Weights of a small transformer language model.
Size: 8 layers, MLP 1920 tanh GELU, vocabulary 50257, 97.2M parameters.
Architecture: LayerNorm before each block, no biases in attention or MLP.
Training: 1004M tokens, 8031 steps.
MLP neurons of a small language model. Each row is named by its layer, matrix (up: input weights) and neuron, and shows model dimensions 224-351. Each number is 500 + 50 x the weight over its row's rms, rounded and kept within 0 to 999. Numbers have three digits each.
After each neuron's rows, "fires after" lists the tokens most often just before its 100 highest values on Wikipedia text that the model never trained on. A number after a token or word is its count.

L5.up1891:616499466489544582517482512453485539467461486507473452511502470563436495538491552473551524415530407500452512509462405483549618476424541572467478562481513507596457503554537417503511624443558543521494512474424500459542568399493498441471513493602556396572426555573543509576568561555565384423531545470493470461499567460522559445485485512471503475506526556518483483485527529585583510399493
fires after: "8" 22, "6" 11, "9" 11, "7" 7, "3" 6, "2" 5

L5.up1303:498511567579476476462525508483384479466520525493583504518481362497499536577545497549473500475482518471494448499519434413450477534515433485400452481443592551502563428580464369532470570453466532503452514511439528503502554503499556462593428442417499520530526591558523509555473482561475605452561445468530409506521496562575528452561372525510471538503483477427500416429504438511443582465547
fires after: " to" 51, " that" 4

L5.up446:504567592581532534522544523410563500483420533505440403391417486556500500523515492542582453453524415498550470536494476520463589492531483471451492520611575493487521486531506467513454523530473534460405521518393618510543520439517499514565477474579404461467523460533595460589427581590503491409588543472495457481495465557516568385466532487491532565498491623424476448505500486392520501476551
fires after: " |" 66, "s" 4

L5.up433:448527519443578455424457434491383507536512492470480577422499481531489534514439494480414524552393484492443541459460424634541495522480414462438421552454543532486499420483414510422472484489429543470449544532556525510522570581540529528453402455511529461478443528511453505601570466429531517434458532508552617366520492542604530530524447510562462542457503451503530469554370495453421525453525
fires after: " the" 55, " The" 10, " had" 4, " with" 4

L5.up350:409552497477481529506565631466352525503460501490583562529483446527497515605508476511475469491565489563519500527578460522450525467546518548444435559435561581594520485505533478472474604513524454566482489527519482480581561518403506497394556476523517602529464458587426494449479518519467498535420627457357495536452473595520498571565548521481464567422435430519469443535526487512519546452524
fires after: " " 28, "." 24, " (" 6, "," 5, "7" 4

L5.up31:420602531517380510480548506506494469511488466417448522519466439508545470518510461453475441470519544445480557484459458519521544494457457601468478565461540493468488468586515361447514540489523558503395539538487490603493559489510435494460533441398571526474518560549495530416488493446504498416535473518515514515454483519572529466580489473496463504404536562590523462505607511502491569481515
fires after: " with" 16, " a" 14, " has" 11, " had" 6, " for" 4

L5.up1002:424556393494464472593505503603515493488423500499484607463537418451500422462562414526539518459608441453508487380511484475522476484582498448444493514437481572404448437571491527512589496508521517502503477332522515599524539469504525413529519492499425497481514549548568398467504525513503576488538485564482507506527576626451473603480495499551495538610562504480544476569551547494461471558540
fires after: " in" 34, " of" 11, " de" 5, "\n" 4

L5.up1665:536531563533403442513506517538501420478495567525491475479492349576447535561505495566483554540522574497515430550459419534408586301548479471450559519514560472488446572479530381540567547396484556492431427531429499458469486461457441549617457534540495514539531443523523513548479473568543509472469462507473469498452396498580565459535457493387528464509406494477534494516534479534467532499498
fires after: "." 36, " had" 7, " has" 6, " have" 5, "3" 4, " |" 4

L5.up168:546494518451476500514549455558505551549540492431445477484525506406509566499427461526516415462472442515497463504512529599503491453442475477536527543389494499424536397548446426535559474519504491489362519525496449503519562428536517504532470479527507473425463442497519486504443573563528463450601485513477503442493582481470476504511508540492503531506529622590463467562402595520447591481453
fires after: " the" 28, " a" 21, "," 8, " an" 5, "1" 4, " " 4

L5.up378:526532492646527482537494558545579575491524555524427534465634510405392545547524530570537425369528488509542469506439514539467517562437443548441452555471510480417494483535352520446552551516520497535538496494519529482471526451568502475447424461488539500526524524505558533495559561555499564460517479529492506431490525493581527504555484553432424526529542560558497477493487554516570414495428
fires after: " the" 41, " The" 8, "The" 5, "–" 5, "-" 4

L5.up1383:486538461569424479561427471476448488359524540453496601456600529491541430547604476404476541515504547518559445523505477571533563428530462519531511519391576495457431431536518451417569475492540482546505471612485580468552466565514432451413521497564552442500489576409574344493420452474414580534534479492464553405498537556532496520563547465509485535520482514488511483582402560451503513498556
fires after: "," 24, ":" 22, "." 8, " Department" 7, " as" 4

L5.up1226:474638539431433504526517506493550538460535547539510435475488537538438502605615487493493523521522551497565493481571583495505530459473482442532595582483504509534491464537449547514483464493464511443497470422543581459463483491569447504533524495523532467487589501463590485474526497499502513503597569524444460370477484592528590370509543478493544518603504531473475464527530583462495561507472
fires after: " |" 45, ";" 8

L5.up111:446480519505517520523520517388357505500587531519533517400480426526480468519413483484525446550506487494466560488564472478442515521517507510414426539446452511516531584469495466443453436434480521551527567504456580585440507472535417431583515491459527457576491474497555520517518553508551488484536495339499514401504494512526520554452566588604524540495484515417497524476558451505506542503487
fires after: "1" 33, "2" 11, "7" 6, "3" 6, "," 5, "8" 5

L5.up877:504566553464461480528574499430497586584446561460446530469592519580503501514496472533490522436446493441585523440444502513419465489552494465555545515447475476530517428511442395512495508494580481507444361516416460455462599469422524374543457512517505411478439475501565529496520510467478534471418523539395581466520464523475555556525514575521490570552536514526494462537456575535413561512505
fires after: " and" 30, " for" 12, " \"" 7, ";" 6, "'" 5, " -" 4

L5.up271:439579503528454527449578561533520477545482447527494531466558500485423540537465392600478510457561454439603419458541529572493550483401497526546475507501496498435505504600536459510607463524531538486490492512466344502508442501417629476512490496523487438561442575521488477419481543592508501519544444465492425470531542599464553547505424512436520438465506534514518490495508502486631488448431
fires after: "==" 35, "===" 27, " The" 4

L5.up1819:581540515544474525564589576467422455468450558584535449546525494544462456560421512466496439586436420465466489477492427560438432512465511460497508524513576489484510526556546420535472537349377534481499500538507525576462550444601372446474459526542484494565542448505449459469474607590486464542640460446547515523504454498536516503559494506513454511419505485595467425558419489637515483374541
fires after: "′" 34, "3" 12, " " 6, " On" 5, "2" 4, "9" 4

L5.up712:417577596501553492501609553556474541597510538505499510534518436426537487484503463508456440565488478489470410454462529544533437471472512516553357473458512545534504472534529503585599552530569460535481609525570539539561494558496495466505534486537522428514487465483504568469465427547518473479632432492501490443548542526519553534460535486451434470549478545438553518519528459443483558542513
fires after: " in" 37, " the" 20, " of" 7, " In" 6, " from" 4

L5.up1709:416519473496578558511582577426341504437496505520559506497573435446500480535499535454538422451557447543522417457532446463559471476510529413480481541517476451528453396474507460457525409448438439478486533467541547587529510386414483445518555494510482428480498564513540466531492421442469457478463462408402526430550533491560536519368478470466402463553479475504501464526511518577491454439513
fires after: "," 40, "." 15, "8" 8, "6" 5, "5" 4, "1" 4